Weights of a small transformer language model.
Architecture: RMSNorm before each block, learned and rotary positions, no biases in attention or MLP.
MLP neurons of a small language model. Each row is named by its layer, matrix (down: output weights) and neuron, and shows model dimensions 0-191. Each number is 128 + 24 x the weight over its row's rms, rounded and kept within 0 to 255. Numbers have three digits each. A neuron's up and down rows have the sign that makes its largest values positive.
After each neuron's rows, "fires before" lists the tokens most often just after its 100 highest values on Wikipedia text that the model never trained on.

L3.down256:079143106102151116126167127108156100077111094129131110067117137163143144099115129162155120158118136095122154091149095190175124145113087132139141136095157112105165101137151144129068136149104146127134132103114180140096102127146122146116162132163075136080112139140114116153129123147092149109075126143169137147143096154104161142129138135141133120114127128156123132132146105130134112113155173129105139117124147144113125109112157131128149131118073148100091152144102093098096113135127146138132141144163128157140117153174118124118148127108116125145109165104077142135123100186097114111
fires before: "1", "0", "4", "6", "2", "5"

L3.down267:130087120109165168141142100105126124123130088140113083145110160146113110157150143098084140132116149136115132151127108157137114180160110122087132128116126119108151140205114147144119146109131101096109136129123131108131131134132126110110121118189137122096124153101133140149167145133106162068099120113070127077098136123146114167120126122105101156067131146130125068139116143118073110124109194127147137149129162159143143122115164156120119103106118099134131121137094125166105103123106104118126150130120110120146092133093141147112126127138146132064119178109104166112160136118110138111
fires before: "0", "2", "3", "4", "9"

L6.down381:134123131125128142121110123120144115109130178161106128129121116110105158154176136104136136144093162103125115118173152146126096139101153114119114163160061126083125162104146150145175099129145134102111119096160111095123107132154153111132135162105122138123110098145124107161083162124102123149110136134198136118146123095079109140140171157152117109079113132173175112148130164176145093133152117130087131080106118123135136093137120141126112123078123146151148147126136154180102174108123146110123113090150084151132098134108139109096113145148136091106153138125145134119124138081143114137
fires before: "-", "\n"

L6.down328:090121089145107131096160144097128122133179093102131111134076175137115152146087143132155108063119081148137126130130103102118137127118137126171091126107091125126162108159148096112146129137078124157119139160124145158161106103142136134179071160134164124118090131142168117104139120128138083169138145108150123136121108149116151138131115113145092095123112103130188133147121130121102101148168136140136118120131151110101139159166126103111133143131155114133138127169145097148141108138141098114133070130130102122154123097142133138172128117128140093172119096126164085114097118160085143143
fires before: "3", "2", "1", "4", "5", " was"

L6.down141:129103138164136132127104150160155128142106101106100109102150144128123129149112077088155165108152132131082148111141120144148159144087117103144123080125134170152137132120128160180130091110099143101108119139146112128164144102084148124141104149146103088139134106148104123156136092113110135157124094134169146142081091104071133136130131114150106133105143095154152120129123133145165129153107121135161155105147180175118135134181132176133115113093095107113154106154134168126084152117128165104170120134140104106149138104125084142108109150140124136145100133146161118102135101168145172103
fires before: " ", "1", "2", "9", "4"

L6.down499:118157122119125143119128099142129090105156136117093129110119109153165109107149108121175118129103128141166118131130115112094097148180145163106160103110149121133107111087108132179131107125138129141094104126148184126125160152158107158097143158145144124109087081100165103160138123105104111154124196112111129108128148155175167114108114129113141092145146164116150156141085129138152145106146126090144140122093115130129134119173107107075116098128204151125142161107126090158171124125140136101138125116117076135159129133148113113091150107107136102125147160095107135158115107137127143119
fires before: "\n"

L3.down283:164136090083145142122115125146142146149144151084157107153108101121128115098121102075147122130068097155077124120122161127126169138112096117156101124138143152141122113111105107136111107120143174114107133126060147138113145144115121128091161173149162144141077154148088126146105089138110115171097096140114097110086149130112110144152134124107113157166066144135156121099128140105143132082118111116094134148133149175141127140147130170100124144111125122119143125158112123160146125082123179155126150151113110108124111131104119134069108152147147121102111133154123129159117100099092114123
fires before: "2", "1", " ", " |", "7", "4"

L6.down192:102134089150121125101098111131150104133107125089143101141119148136127143122120133106162171139136125106129097119105110119155089120129151125120117137133148141079132097144154106136119125116091111105134118151112153119164156149130135132099109114141098126147092155168138082099135134148112115154145152172106134102149061178145139134140163128109108072144169162091124113134097116170115149113157115132160129128120118125083147194128123118127097138125126131125129094095168106130150141123106136096095126189104207153105138108139105064142126144092135096125142141128144117173101146145152125111
fires before: "\n", " of", "2"

L3.down396:150142095119122107088123109181137146160122138090110150132142091130085136149105119152140153156103116193139154097140119119136098113109110140118155139104129153124081105172157116156126117144084121099146144103158149119149141112120139137125152115145102149124145123136133172112167118122136165110187095126138128091106119104144123129148140124140140100110170118114073141116120129137141132171093093105168163140095147146110087121128167151148157093130114105147147093113137141177117164124147112161157097146103144156166147187173177116125128142150148105131103140104140092142096109145132141128
fires before: " ", "0", "5", "1", "7"

L3.down398:105157121085131122108106111177128119142128096135109155126095141105171073110119107129131152157193160120100143161098134128175105101114139149149147075176134147170175118107174100134136120168146134099117106144122116123144122114085138125130102113104157117091105133141118066132111134148120112132149144147112112148120141150144132124116178152134104157150164152155152143093132111134083121130109117142101146137167099151127103115168117118125152134096158158140122151109084121121151150130141115104166114144119118175154143150113123123154102167080141115127112092135115149137105119141108096073
fires before: "\n"

L6.down47:155147132130145141163127092131092086118125123105108146111152134118118108126136132130156109155118137154083146139128112131121105142157152102143175115122097110146111115103114120153150097165090169089147156152139126136133139105126118131101104143091123094139073058111143166139109115108153096107128100168091092126155089136122072125126100129165120075176132128154126193135110082146113125157076102085167141129102145145135148128136124120118090117138129158131117119131098109137131111125168154118126157113118158098135153151148089123137135107107139095081117131135157125145163142129146133079
fires before: "-", "\n", "|"

L6.down67:150134105116144137109104118176145148162132127191141113143135130124122136096148130105146096118169116164116086115119129165126115163119152142148129149126091123136129142153126116076140120089134141138172140096129107108104127118145113123145149171113138102125066084112137146148140079084141109138122093133118123077163155120121125136178113134150115112148096091099111105137160101136111128136113125140157099059117145080142128104146125133104144117146132156134150099165147131183138145131132183104118108114108107127125133154108119168098075095121135126116095118153173114156141163150146165104
fires before: "-", "\n"

L3.down10:131095129110097121143153114160177106132152171095135126088107101129076117128125127128125108111156150166128120108105116082122096143136149156131107169134108114130135118117157149124112113086173179106118148137138153155124138143129180106133118109157098112166086094115124105135135127139117145114128119111124156133167148133127111110165106159120139131116136118105082147125169136128091147131086126086085128106122086162143112161123108176114078121133135139135156132138112140139093096109138172135108106108113129131166152189149147122107137070105097166161156108125111122137151124194110140146
fires before: "-", "\n", "2"